From a checkpoint of a small transformer trained on Wikipedia: vocabulary 3606, a variant of Adam for these matrices.
MLP neurons of a small language model. Each row is named by its layer, matrix (gate and up: input weights; down: output weights) and neuron, and shows model dimensions 112-175. Each number is 50 + 10 x the weight over its row's rms, rounded and kept within 0 to 99. A neuron's up and down rows have the sign that makes its largest values positive.
After each neuron's rows, "fires in" lists the words (lower case) most often at its 100 highest values on Wikipedia text that the model never trained on. A number after a token or word is its count.

L3.gate248:48 50 48 45 47 37 39 45 47 46 41 49 31 44 52 54 62 78 73 50 37 44 36 50 59 58 56 41 31 74 58 60 52 60 48 63 55 35 47 50 66 41 46 43 38 49 51 36 46 64 53 62 51 47 37 56 56 37 34 61 43 59 44 66
L3.up248:44 37 44 57 54 54 47 51 62 58 44 33 55 41 52 42 56 69 52 43 36 44 37 29 50 41 63 49 51 26 53 58 27 37 50 49 51 59 37 45 47 54 44 31 51 46 36 74 49 57 56 40 55 57 40 59 58 40 66 32 62 49 45 58
L3.down248:53 52 36 55 53 50 41 34 57 55 49 47 64 46 64 68 38 54 43 42 50 64 68 47 67 37 45 61 66 59 43 39 34 52 43 61 63 45 59 56 55 68 56 76 52 55 53 52 50 37 58 67 37 50 19 43 43 67 47 50 32 69 42 49
fires in: "time" 45, "category" 7, "software" 4, "season" 4, "so" 4

L4.gate155:47 67 52 32 62 44 46 58 54 47 29 60 55 55 34 57 37 55 65 38 50 49 53 68 57 56 64 43 51 57 46 71 50 51 77 65 49 65 60 54 49 45 51 53 59 64 70 45 67 39 42 42 66 53 74 44 37 42 59 47 28 65 34 65
L4.up155:37 39 58 40 63 61 50 56 50 40 30 33 61 52 48 40 54 38 48 48 57 41 52 25 52 62 47 60 54 52 49 57 62 54 52 63 54 59 69 62 49 43 58 69 42 36 41 37 46 39 51 59 46 48 59 54 53 55 41 69 26 58 34 56
L4.down155:54 58 42 60 51 62 40 53 58 28 46 35 41 53 47 42 52 51 37 53 54 41 59 50 30 61 49 39 43 67 46 57 54 53 53 49 51 44 57 44 52 55 58 49 53 29 52 39 60 46 39 57 63 49 58 27 42 52 43 61 41 60 40 43
fires in: "can" 31, "according" 12, "could" 12, "canvas" 8, "dissent" 4, "canal" 4

L3.gate561:58 45 57 59 56 60 56 38 49 52 39 46 43 46 51 26 47 53 43 47 46 44 59 49 44 51 51 46 66 39 43 40 44 46 60 43 57 47 53 63 44 54 53 43 43 48 61 58 45 49 43 31 47 55 50 53 46 70 38 36 61 49 42 30
L3.up561:63 71 48 64 40 27 53 54 47 45 45 52 57 39 50 42 46 61 43 57 50 50 51 38 44 49 44 47 34 41 53 57 86 74 50 59 37 50 58 48 44 64 53 47 45 59 51 36 44 43 55 52 26 53 50 37 50 61 46 60 52 56 38 45
L3.down561:52 45 47 61 37 56 49 42 66 42 35 63 44 31 50 63 41 73 44 51 48 49 63 49 54 55 54 45 33 52 51 40 63 50 50 58 39 48 59 56 58 41 47 54 47 38 42 39 57 34 49 53 54 46 49 43 54 58 50 41 55 40 46 52
fires in: "of" 20, "medicine" 13, "medical" 9, "lower" 5, "he" 5

L4.gate232:45 41 50 57 58 53 53 48 36 52 40 54 27 45 54 54 49 56 65 55 52 56 40 48 54 39 50 19 57 61 35 44 62 55 52 41 48 49 57 48 56 59 54 52 42 47 47 51 40 17 64 38 58 58 39 50 66 59 46 75 49 32 52 40
L4.up232:53 54 45 44 60 49 48 44 63 41 70 45 38 47 49 49 45 38 47 45 75 37 49 43 51 60 61 53 51 52 50 57 58 53 65 34 59 45 58 72 46 45 50 54 56 51 61 58 60 33 35 41 44 62 52 37 45 59 34 63 57 56 39 46
L4.down232:58 51 46 45 44 52 43 69 56 52 26 39 48 49 51 49 48 54 34 49 51 50 74 59 43 37 57 36 62 47 43 61 52 48 49 47 47 55 57 49 27 50 36 49 55 34 70 54 49 42 57 48 41 54 42 35 47 47 38 54 28 48 49 50
fires in: "can" 25, "to" 19, "will" 9, "would" 9, "canvas" 6, "able" 5

L6.gate282:37 70 57 42 49 35 48 67 61 68 49 53 29 57 33 53 57 47 42 49 34 53 63 41 52 60 65 53 72 60 42 50 52 48 50 59 74 65 54 46 45 46 53 59 51 29 53 40 44 63 40 44 44 49 79 35 33 55 42 59 45 52 56 48
L6.up282:41 43 39 46 66 52 49 51 51 57 69 33 60 57 37 52 65 55 53 35 42 44 49 52 54 61 35 62 43 46 48 44 67 52 34 64 51 58 47 62 38 43 41 50 31 35 57 62 60 55 51 45 46 43 41 50 66 40 67 48 59 31 44 44
L6.down282:42 47 46 42 65 32 59 59 57 47 43 55 29 50 33 56 60 49 47 42 49 56 57 40 70 43 54 76 49 46 61 34 60 76 44 55 58 39 66 37 49 51 39 68 49 24 54 71 45 63 64 44 70 52 22 47 37 37 60 72 49 52 53 65
fires in: "were" 40, "was" 26, "s" 15, "are" 7

L6.gate440:57 54 48 29 58 65 60 58 38 46 33 49 56 38 46 49 45 57 58 57 70 59 45 55 44 44 43 58 62 32 68 47 38 51 31 55 59 45 50 54 43 21 46 41 45 59 47 41 47 50 47 49 46 55 46 50 56 59 50 52 58 60 51 49
L6.up440:56 60 48 34 46 62 48 54 63 36 55 38 61 39 45 56 44 41 37 39 61 42 55 51 34 55 52 64 56 59 33 68 34 49 61 58 60 45 37 42 46 41 47 66 48 39 44 49 41 67 58 45 53 39 40 53 27 48 16 53 46 56 50 53
L6.down440:43 53 55 48 47 45 69 53 52 63 51 66 37 51 33 64 42 50 42 50 45 54 63 72 38 45 37 55 39 59 34 44 34 61 46 54 48 60 57 54 55 34 60 94 58 59 28 47 49 37 46 31 40 29 39 53 60 56 50 48 51 50 43 51
fires in: "2" 28, "7" 11, "3" 7, "9" 5

L5.gate274:40 46 64 58 44 60 39 53 55 40 48 39 51 51 58 44 54 46 58 34 36 45 49 61 45 50 56 43 45 59 53 51 57 57 50 43 65 65 58 52 29 48 63 46 52 69 51 46 34 37 53 67 54 54 52 41 53 53 49 36 40 51 55 45
L5.up274:54 53 41 46 49 56 71 42 52 48 63 63 44 66 39 44 17 54 46 43 51 42 45 36 34 54 63 49 52 64 55 60 37 62 49 55 48 47 48 38 66 57 55 57 42 49 44 38 51 41 47 82 45 39 54 55 41 51 44 44 49 35 41 46
L5.down274:35 45 52 46 57 35 53 55 54 56 44 39 35 56 52 42 59 41 46 40 49 48 51 59 42 62 56 43 68 65 51 41 31 63 46 42 59 42 51 59 62 42 65 58 49 50 59 57 60 43 40 55 59 29 36 59 39 42 36 47 41 47 46 32
fires in: "can" 31, "to" 17, "could" 11, "may" 9, "will" 6, "most" 5

L6.gate315:56 31 39 39 33 49 39 63 53 26 51 34 56 52 41 43 41 31 52 56 43 48 46 62 45 37 41 57 41 65 51 64 50 59 71 35 46 65 48 68 45 55 48 49 68 35 44 54 58 58 65 50 59 47 45 72 56 59 46 51 45 61 25 50
L6.up315:36 52 46 56 63 48 43 51 38 39 57 57 63 62 49 48 36 56 49 54 59 52 61 41 42 29 63 50 41 47 63 59 38 49 59 49 56 51 43 46 41 35 52 59 44 47 67 46 35 62 73 31 51 59 62 49 62 50 58 59 45 55 39 59
L6.down315:29 33 53 62 34 51 52 49 49 49 57 42 59 45 45 47 36 58 50 41 39 45 46 48 47 57 51 44 53 41 46 67 45 45 61 62 48 71 34 47 49 51 65 53 38 47 61 47 51 63 41 56 53 50 37 67 58 56 43 61 53 34 66 50
fires in: "before" 19, "until" 17, "after" 10, "years" 7, "and" 7, "following" 5

L6.gate372:45 44 61 53 38 42 58 37 51 51 51 46 39 41 50 44 50 44 54 48 58 56 48 43 40 44 55 40 59 42 31 45 34 72 38 41 39 61 47 48 42 50 39 64 69 62 52 60 52 62 54 49 55 51 37 60 53 44 58 46 61 55 40 56
L6.up372:34 44 60 56 46 59 41 69 34 61 27 44 59 57 63 60 42 56 36 51 44 41 61 52 39 42 30 62 35 58 51 29 34 52 43 47 61 62 55 38 56 54 42 32 41 46 53 47 60 46 58 57 49 45 55 51 35 51 47 53 63 53 57 35
L6.down372:62 36 55 44 53 66 40 36 61 53 52 37 59 46 56 49 40 50 48 29 35 61 39 60 58 43 38 60 44 69 31 57 63 39 48 47 52 42 48 49 43 50 57 61 50 57 53 48 30 64 51 42 49 26 77 33 53 50 43 59 42 45 52 60
fires in: "0" 17, "1" 13, "2" 12, "along" 7, "alongside" 5, "offers" 4

L3.gate610:71 47 27 53 30 39 53 46 46 50 60 40 34 51 34 38 52 51 67 60 44 43 56 59 66 58 31 28 56 41 47 48 58 46 57 53 48 65 56 57 53 40 34 49 40 49 73 41 37 59 62 49 67 51 44 64 44 42 38 52 63 52 36 49
L3.up610:54 60 62 59 39 39 39 38 45 52 42 50 37 64 48 52 60 54 57 45 38 69 24 34 52 42 44 45 60 41 38 53 41 40 53 62 54 44 76 46 62 50 43 42 63 52 52 55 44 52 58 49 25 50 48 58 39 54 26 45 56 46 63 39
L3.down610:43 61 69 44 75 68 55 32 53 60 58 62 56 47 45 45 61 60 33 43 49 44 47 62 41 52 43 62 49 46 52 63 32 56 42 58 49 49 37 51 60 47 43 42 58 50 47 56 43 39 48 69 38 37 32 44 53 35 57 54 52 39 67 33
fires in: "but" 60, "and" 21, "so" 4

L2.gate42:43 44 52 44 47 54 62 54 38 37 47 53 39 36 33 45 62 53 42 49 67 59 38 54 52 32 49 55 61 53 59 51 54 56 54 48 35 59 53 57 58 58 29 54 42 63 36 61 42 42 59 48 65 53 35 37 58 55 41 51 56 42 51 31
L2.up42:62 57 70 32 66 77 32 57 63 32 60 59 39 36 55 49 50 50 61 60 41 52 28 49 48 37 65 55 39 41 65 38 64 35 41 61 54 45 38 40 44 52 44 55 35 44 47 58 41 47 45 28 41 49 49 35 49 56 72 63 50 37 64 61
L2.down42:50 59 43 42 58 53 41 64 39 24 50 43 47 72 53 48 63 59 47 54 40 41 51 57 58 36 62 69 58 53 51 53 55 41 60 53 53 41 42 50 31 48 54 51 49 52 64 60 39 53 41 57 38 58 41 41 53 51 68 33 50 57 60 51
fires in: "has" 56, "have" 34

L6.gate279:69 47 45 47 37 60 63 52 46 45 60 50 64 54 56 40 61 61 66 42 59 53 67 55 49 47 48 76 61 52 57 42 38 47 53 57 51 51 52 54 54 62 41 49 46 65 54 49 61 67 55 49 52 45 44 68 32 35 35 34 55 62 38 50
L6.up279:34 33 50 51 50 42 49 49 35 46 67 37 43 57 26 51 54 50 56 61 44 50 66 45 45 66 80 62 77 52 52 48 57 47 45 43 28 40 62 40 54 41 71 56 38 48 57 43 52 48 61 48 56 50 50 60 54 41 33 51 44 45 52 41
L6.down279:40 57 57 54 51 41 55 59 59 68 62 53 59 46 22 43 47 47 40 38 33 46 44 47 41 47 43 59 39 50 66 54 50 56 47 71 50 54 56 53 48 42 37 52 57 73 36 68 63 55 49 44 47 55 40 59 57 50 47 44 42 53 60 53
fires in: "but" 42, "so" 7, "now" 5

L6.gate593:39 53 44 70 38 57 49 65 35 52 48 41 37 56 51 49 35 40 50 40 50 46 52 60 43 63 50 21 49 68 50 36 53 59 36 60 57 43 65 51 49 62 45 45 46 54 51 51 42 56 43 63 50 58 51 58 40 37 52 43 37 43 59 31
L6.up593:50 46 73 44 63 46 44 52 62 37 71 53 51 52 48 54 62 26 61 58 47 52 59 59 58 42 41 57 43 46 42 54 40 41 30 51 49 45 44 50 37 66 31 46 53 43 40 59 38 44 64 66 48 70 50 55 46 50 44 35 65 44 61 31
L6.down593:58 53 67 62 65 33 60 41 54 67 53 55 44 50 37 58 54 31 42 41 41 44 46 54 54 50 43 57 64 53 68 62 48 43 50 41 54 48 58 56 63 60 47 49 67 43 39 46 49 50 44 49 47 56 49 48 36 45 55 48 50 56 50 52
fires in: "of" 40, "and" 11, "all" 9, "these" 6, "few" 4

L2.gate131:42 50 54 48 51 32 57 59 54 30 42 56 42 65 37 55 55 50 55 72 56 59 53 54 57 65 53 58 43 51 53 59 71 56 60 25 47 44 68 44 50 54 43 50 65 58 61 42 49 49 44 56 68 56 49 61 52 49 34 43 44 44 53 34
L2.up131:68 53 47 55 55 50 54 51 67 49 46 50 50 52 34 52 55 25 48 55 44 35 38 68 48 40 57 58 62 60 44 61 61 50 44 48 64 46 55 56 57 56 58 50 52 70 46 28 47 59 38 59 55 63 43 62 51 36 42 26 43 32 56 33
L2.down131:48 52 43 49 54 36 59 58 51 45 53 55 62 42 28 72 39 42 25 49 43 51 52 44 42 48 52 43 69 33 54 56 52 42 60 56 61 49 54 53 47 47 39 40 71 57 57 40 43 62 41 63 39 62 49 45 47 44 47 48 50 37 38 42
fires in: "many" 24, "several" 21, "some" 16, "of" 14, "various" 8, "all" 8

L6.gate368:48 58 65 35 42 38 49 61 48 43 53 49 32 40 41 38 46 50 65 44 52 32 51 64 42 56 41 55 45 50 51 34 28 27 65 46 53 61 53 43 30 46 33 41 56 64 37 50 61 26 35 55 41 54 53 67 41 59 46 47 53 57 39 60
L6.up368:58 60 56 47 56 41 65 73 48 49 29 45 55 40 45 60 62 36 39 46 52 49 41 47 48 46 41 45 59 43 55 42 55 69 52 52 57 45 51 54 50 73 64 41 64 75 44 50 46 59 53 46 47 50 60 73 38 61 58 34 52 46 49 47
L6.down368:56 64 42 49 58 60 56 49 29 45 48 49 50 46 59 63 38 40 37 44 48 57 46 62 50 45 53 62 45 42 45 61 64 58 48 55 49 55 43 60 59 58 53 34 48 56 58 52 40 40 44 35 43 49 54 47 32 48 55 44 58 58 42 65
fires in: "is" 23, "to" 11, "has" 8, "by" 5, "knowledge" 5

L2.gate443:52 56 56 40 51 37 55 39 48 21 54 48 47 54 46 38 50 62 57 51 45 53 74 49 44 51 34 47 49 54 44 57 39 47 69 37 58 51 47 57 44 44 49 36 45 71 45 46 67 52 63 31 40 47 65 57 60 54 46 54 41 55 53 43
L2.up443:46 56 59 78 58 47 49 59 56 58 44 46 47 59 52 48 57 56 43 59 53 53 63 62 51 54 54 54 35 50 48 58 40 37 48 48 71 55 42 51 31 65 68 48 34 68 55 60 54 53 38 49 77 44 41 49 38 58 63 39 53 51 52 34
L2.down443:52 37 40 71 37 33 47 42 59 55 52 47 40 51 57 55 55 45 35 44 59 80 54 40 40 43 55 73 42 71 42 60 48 18 61 60 39 59 47 48 37 53 63 55 30 44 45 44 58 68 66 62 35 42 44 52 55 57 61 29 36 45 46 45
fires in: "until" 32, "since" 23, "before" 17, "by" 5, "during" 5, "tokyo" 5

L5.gate580:38 37 55 46 63 56 59 40 46 47 44 49 63 50 52 60 40 36 54 42 56 43 54 58 53 59 42 55 33 42 40 46 41 70 45 43 70 50 45 41 36 74 57 45 56 55 34 48 38 49 45 65 43 47 41 51 50 62 66 61 45 49 58 30
L5.up580:55 52 52 55 48 44 41 43 29 51 33 29 45 39 46 45 38 39 60 47 43 42 40 49 38 59 37 49 52 46 58 47 51 37 46 43 48 49 52 54 49 60 62 71 48 59 49 54 41 36 46 56 35 50 43 41 52 46 46 55 46 56 70 53
L5.down580:60 60 71 48 49 41 37 38 52 63 48 54 57 51 48 47 40 59 41 61 51 49 55 38 54 38 42 62 55 67 38 57 57 52 64 34 49 54 59 30 59 62 49 61 55 40 53 57 55 48 47 52 45 30 47 59 50 45 58 41 54 49 65 44
fires in: "of" 30, "alongside" 7, "to" 5, "like" 5, "contains" 5

L6.gate615:48 46 59 61 45 69 54 65 32 66 67 51 40 58 55 40 48 63 63 49 52 48 44 52 42 57 45 50 53 46 47 55 51 49 70 57 47 69 48 56 52 59 49 52 57 71 60 67 53 56 54 46 61 53 53 52 55 55 48 54 39 49 38 43
L6.up615:47 47 54 52 35 56 50 51 37 58 20 53 53 51 77 74 53 66 30 53 55 45 52 47 57 44 40 46 41 43 75 54 57 41 60 43 42 50 58 52 61 41 45 40 49 55 63 55 31 41 61 37 57 60 51 43 72 64 43 48 55 53 59 33
L6.down615:57 53 55 51 36 30 57 66 30 55 44 47 55 50 51 47 49 57 22 59 47 42 47 61 52 57 52 33 49 57 47 35 30 56 49 28 31 44 68 47 48 38 49 58 36 53 54 40 39 32 42 60 67 45 67 40 51 54 59 53 40 43 47 51
fires in: "s" 37, "whose" 6, "he" 6, "she" 5, "his" 4, "their" 4

L2.gate73:58 30 50 41 59 48 40 56 37 48 61 73 49 55 41 60 49 36 62 46 62 52 43 42 52 61 34 47 42 59 57 42 47 43 45 36 49 60 37 51 47 55 46 64 40 70 43 54 41 50 32 55 54 37 38 52 54 42 68 45 33 57 60 26
L2.up73:34 44 50 42 46 51 29 69 51 40 46 71 46 46 46 56 28 30 52 33 46 49 58 38 38 59 40 62 44 43 66 42 54 49 49 54 54 47 31 48 53 72 52 62 52 51 56 53 60 49 40 50 53 41 26 38 44 49 53 53 38 52 47 26
L2.down73:48 67 42 59 38 39 56 60 45 61 44 51 57 58 48 67 44 36 47 43 49 77 60 48 55 39 37 68 26 35 49 44 54 43 50 41 64 31 54 45 39 62 34 61 43 38 36 50 49 41 41 48 63 40 43 30 57 54 55 43 41 60 39 42
fires in: "of" 40, "massachusetts" 22, "among" 5

L4.gate585:44 43 57 46 45 52 53 37 32 41 45 53 52 63 39 48 50 33 49 44 58 58 55 49 46 44 50 47 50 63 21 47 49 56 47 34 77 68 67 67 47 52 33 56 52 34 58 49 24 38 50 46 43 49 47 45 41 54 45 55 27 47 43 53
L4.up585:63 48 49 21 67 34 44 66 66 53 35 49 35 38 49 49 43 52 53 63 60 40 34 50 65 47 60 67 52 50 48 38 74 58 64 65 63 35 53 53 36 43 52 53 41 61 46 58 36 40 59 51 45 47 49 51 70 49 52 60 41 63 24 48
L4.down585:50 42 54 45 43 45 55 63 51 49 39 47 33 46 45 33 70 34 37 48 52 56 47 41 59 31 39 47 29 44 49 55 46 39 47 61 47 46 50 53 64 46 50 68 48 58 68 47 49 32 62 45 53 50 33 48 46 55 57 58 54 63 23 47
fires in: "would" 16, "will" 12, "may" 10, "density" 7, "does" 6

L3.gate690:54 47 46 53 31 50 56 54 57 40 51 63 45 52 50 46 38 57 44 54 49 58 44 43 48 60 47 69 37 45 35 61 60 49 50 31 64 47 55 52 49 53 51 63 19 51 54 53 43 38 41 42 48 42 48 43 40 45 43 67 33 58 36 47
L3.up690:67 63 49 47 54 41 62 71 34 37 41 55 62 45 47 70 69 63 54 37 73 42 30 37 47 45 44 37 41 65 50 43 62 58 39 62 45 49 31 49 49 46 55 46 63 35 62 50 43 52 42 44 38 37 39 48 51 31 31 51 56 46 51 58
L3.down690:48 72 63 60 54 62 65 79 33 58 27 68 48 42 54 62 48 42 55 22 55 47 36 41 56 58 44 46 65 56 53 51 39 43 54 56 33 42 33 36 26 44 45 58 54 48 44 54 47 45 58 50 63 48 53 55 57 40 46 48 57 49 32 61
fires in: "is" 54, "was" 7, "fish" 4

L6.gate38:53 26 57 48 45 48 54 56 54 42 44 29 46 52 51 37 39 49 57 48 51 56 36 52 50 30 46 34 41 51 48 47 55 62 58 52 59 55 42 39 51 35 51 57 46 33 62 47 49 47 54 52 62 58 61 58 41 58 39 69 34 52 46 44
L6.up38:30 36 49 43 56 28 59 60 38 52 51 51 38 45 47 59 60 58 46 44 24 50 47 55 39 33 37 51 36 52 47 57 53 62 44 53 61 57 43 46 42 34 47 60 42 62 68 66 60 39 60 60 54 51 58 60 52 66 47 65 59 59 49 69
L6.down38:32 62 38 49 38 36 48 46 45 49 54 34 46 54 43 63 58 60 45 46 54 50 52 36 58 48 57 39 50 63 49 58 49 61 38 46 50 41 53 39 55 62 61 60 43 46 40 52 53 38 73 58 50 36 45 42 64 77 55 49 44 45 55 74
fires in: "was" 42, "is" 23, "are" 13

L2.gate85:59 37 67 49 61 37 37 53 40 52 39 55 34 52 45 50 50 63 54 44 61 53 51 54 43 37 40 62 60 19 52 52 50 49 48 47 42 60 53 42 48 49 50 41 51 41 59 55 45 58 65 47 46 49 45 61 54 55 44 35 32 48 46 47
L2.up85:46 38 64 46 40 49 54 64 34 49 52 52 65 46 63 42 47 65 48 44 52 69 47 54 58 49 37 52 43 29 62 48 39 53 52 38 30 39 50 71 57 34 60 53 61 45 54 50 39 57 48 47 57 45 51 70 48 60 42 50 37 26 42 52
L2.down85:48 45 38 59 57 44 45 51 35 45 58 45 46 61 45 47 46 61 52 50 47 56 51 58 64 59 45 47 57 42 68 40 52 42 64 48 40 52 40 42 57 36 45 51 37 55 44 61 69 51 51 48 57 47 64 58 71 59 53 41 69 62 48 64
fires in: "she" 38, "he" 26, "it" 14, "named" 6, "and" 5

L2.gate232:55 52 57 50 59 50 47 64 43 54 61 21 47 51 35 36 51 32 40 43 55 34 56 55 46 52 39 49 55 45 42 56 55 49 67 60 50 54 56 49 50 42 59 62 40 74 49 69 33 41 27 39 31 57 40 56 46 80 50 45 53 68 49 64
L2.up232:75 60 51 54 65 60 57 56 51 45 32 44 55 61 45 58 26 57 37 31 51 37 54 38 49 54 27 47 36 46 45 58 50 42 51 40 40 42 53 53 47 62 24 59 55 44 62 47 34 46 45 37 55 48 34 60 48 57 62 50 58 58 59 52
L2.down232:46 57 59 49 54 44 46 36 55 55 40 44 43 42 51 44 49 53 39 51 40 30 57 41 41 37 26 49 42 54 43 66 33 53 53 40 47 66 53 55 53 70 43 69 70 43 45 65 44 43 50 46 58 41 52 43 33 34 49 50 40 62 62 66
fires in: "as" 20, "named" 18, "with" 9, "singles" 8, "of" 8, "such" 5

L4.gate354:42 48 56 56 53 55 51 51 45 48 43 48 25 39 38 32 67 50 51 67 42 63 36 74 55 41 48 48 65 36 44 78 53 59 56 50 53 30 50 36 38 51 54 60 51 69 57 49 46 50 54 47 47 55 50 46 42 62 44 31 51 36 34 56
L4.up354:52 48 43 36 52 40 52 73 43 52 41 46 48 69 41 52 42 54 59 47 43 49 52 53 66 46 42 56 48 48 69 36 51 58 62 48 46 44 47 36 39 45 30 44 41 46 59 40 48 60 53 39 45 51 54 46 67 47 46 57 36 44 46 62
L4.down354:43 52 37 45 71 34 53 61 54 41 31 55 58 59 37 39 56 48 48 67 42 45 35 54 52 48 42 56 42 43 49 55 46 50 57 61 54 38 54 65 40 66 36 47 53 51 48 63 35 45 49 48 51 72 33 38 59 68 37 44 40 48 49 45
fires in: "has" 72, "had" 22, "have" 6

L3.gate234:48 46 70 49 48 42 47 45 32 49 43 42 33 28 57 50 45 32 28 49 81 54 58 44 44 19 48 26 44 49 46 53 59 41 61 58 47 49 52 61 58 55 58 61 46 53 59 46 51 50 52 60 60 53 59 51 44 51 34 54 61 52 53 37
L3.up234:40 52 47 44 62 51 57 48 52 36 22 42 60 49 51 53 59 32 43 41 47 56 36 46 62 55 65 44 49 40 53 34 58 61 46 50 45 50 33 51 49 52 44 62 47 61 64 44 47 55 44 51 55 38 57 71 76 38 49 48 55 59 43 58
L3.down234:42 56 56 37 27 53 51 47 59 41 44 48 54 50 41 42 61 41 53 39 46 53 31 56 44 45 51 33 46 54 46 42 58 66 46 43 35 73 58 52 39 56 64 45 52 63 47 50 67 34 52 54 70 47 74 55 56 65 55 48 65 54 41 51
fires in: "can" 26, "could" 15, "may" 8, "canvas" 8, "see" 6, "literature" 5

L3.gate360:59 54 49 48 64 54 69 58 47 64 43 63 32 59 53 63 44 41 58 48 49 49 44 46 44 49 28 41 49 46 46 56 68 47 58 54 47 53 52 68 42 61 49 54 35 50 59 43 35 45 70 59 53 49 49 51 57 30 47 45 58 43 59 31
L3.up360:60 59 70 57 45 62 43 60 45 54 42 20 47 50 40 50 55 42 48 56 65 54 28 46 61 48 47 69 54 56 39 60 66 46 36 38 40 50 49 43 64 56 33 45 38 35 47 46 56 37 50 60 52 40 64 43 43 54 36 51 53 48 54 40
L3.down360:45 48 58 46 51 54 28 47 62 51 52 64 60 59 61 48 43 51 53 49 50 59 50 41 62 35 46 63 47 71 47 51 53 37 50 60 52 44 45 36 53 46 62 75 35 52 49 57 34 32 47 35 31 42 45 60 57 51 43 58 36 48 43 58
fires in: "from" 28, "against" 12, "1" 6, "0" 5, "on" 4, "simmons" 4

L2.gate111:50 39 69 28 56 56 44 44 43 57 62 42 44 47 46 34 54 48 59 45 64 48 52 67 57 46 43 59 64 52 66 41 29 54 45 46 61 71 29 60 47 55 45 58 44 78 44 67 49 41 44 67 40 40 41 47 64 56 57 40 54 55 65 60
L2.up111:49 45 59 58 45 44 39 53 46 67 50 36 37 54 58 49 68 44 48 53 47 59 70 54 51 44 26 42 66 64 50 47 50 34 41 49 58 43 30 66 47 56 60 57 48 61 42 55 33 40 47 42 38 49 45 55 51 54 51 36 43 35 55 48
L2.down111:53 61 27 44 41 37 40 42 71 46 34 46 42 54 43 47 37 69 43 52 54 66 56 58 54 65 47 39 55 65 48 37 41 42 66 49 59 53 42 62 61 39 51 57 56 52 51 59 62 67 47 41 66 52 63 58 50 55 53 52 41 43 65 55
fires in: "named" 20, "as" 14, "identify" 5, "explain" 4, "surname" 4, "below" 4

L2.gate672:52 54 40 57 45 68 57 50 49 50 32 59 53 52 34 49 61 59 54 59 58 53 43 58 41 42 50 38 42 41 52 43 46 40 66 28 53 59 52 52 48 49 55 41 32 69 39 53 46 61 36 52 53 45 31 44 49 45 57 56 57 54 55 27
L2.up672:65 49 44 51 49 39 55 46 46 54 41 60 58 44 49 51 51 68 65 53 50 46 66 66 46 48 38 55 37 48 38 67 41 57 48 47 60 56 63 34 41 49 51 57 52 36 58 41 46 49 53 49 57 66 30 44 49 52 48 34 52 28 33 48
L2.down672:58 62 58 49 44 36 61 45 57 49 37 56 61 35 46 69 66 63 46 23 57 65 45 40 41 44 37 51 60 56 31 32 46 51 62 57 46 58 80 42 44 59 44 67 49 48 63 48 49 52 51 44 52 67 48 56 45 42 48 42 53 43 31 56
fires in: "of" 51, "utc" 4

L6.gate602:37 40 43 65 37 55 49 43 32 55 68 40 38 52 45 27 63 44 46 54 56 69 60 57 43 42 48 36 58 49 62 28 58 51 62 43 49 54 47 47 46 61 39 42 50 54 46 54 33 38 37 49 41 49 39 44 53 78 43 51 42 27 43 37
L6.up602:59 54 54 54 66 50 41 59 45 42 51 63 60 53 63 55 36 42 48 40 52 44 70 58 47 42 64 63 50 43 48 44 62 61 58 51 35 53 64 50 47 64 55 55 33 57 57 49 40 55 48 55 45 44 55 61 57 56 59 45 39 45 45 29
L6.down602:37 43 42 51 46 36 37 65 66 45 41 50 57 57 50 44 66 40 49 61 54 38 52 52 63 40 65 46 36 58 47 53 51 46 49 32 43 38 46 56 59 58 49 62 61 49 61 61 48 39 52 58 27 50 38 58 52 57 39 49 36 48 43 43
fires in: "s" 38, "his" 34, "whose" 6

L3.gate298:78 41 54 51 47 40 38 54 51 60 49 42 43 48 60 40 69 41 53 46 54 58 48 65 55 54 47 28 59 64 38 51 60 64 41 41 49 66 43 49 48 38 50 32 37 43 66 49 36 28 71 52 52 49 60 48 50 47 45 47 56 68 34 49
L3.up298:38 52 39 54 73 56 47 61 49 44 25 28 41 53 51 46 31 46 38 50 56 45 38 52 53 48 71 51 59 49 37 65 49 55 54 44 60 41 57 60 38 36 48 32 59 80 56 65 47 48 36 42 52 46 62 46 45 60 44 49 47 63 47 50
L3.down298:51 43 57 51 41 37 49 65 66 40 36 43 36 42 51 34 47 50 37 41 62 43 68 58 49 51 66 44 42 56 36 51 69 50 46 40 62 66 46 53 38 53 57 38 41 58 55 44 69 37 30 55 58 38 49 44 38 62 54 54 38 42 43 47
fires in: "can" 32, "could" 17, "human" 13, "canvas" 8, "may" 8, "canal" 5

L6.gate181:45 62 45 59 63 49 30 61 34 33 43 49 40 36 56 61 45 52 46 34 46 44 51 44 49 49 50 48 51 40 38 56 51 34 65 62 50 68 47 44 51 43 59 52 40 65 45 76 38 42 42 49 56 39 54 53 39 54 50 54 49 46 56 56
L6.up181:52 59 48 66 68 54 38 66 49 45 38 46 44 61 41 51 54 62 40 46 38 49 51 41 54 45 47 74 55 47 70 47 38 46 47 49 30 34 48 40 49 63 51 42 55 38 61 62 50 48 67 56 45 45 36 67 61 60 58 41 54 61 45 69
L6.down181:54 58 69 58 59 67 41 53 36 43 29 50 52 59 46 50 64 50 26 44 42 50 34 55 61 63 42 54 47 32 57 54 36 54 51 49 29 30 47 50 53 52 44 48 42 35 50 55 42 57 68 53 42 61 36 55 51 68 43 54 33 56 52 55
fires in: "was" 19, "is" 13, "national" 9, "played" 8, "served" 5, "also" 4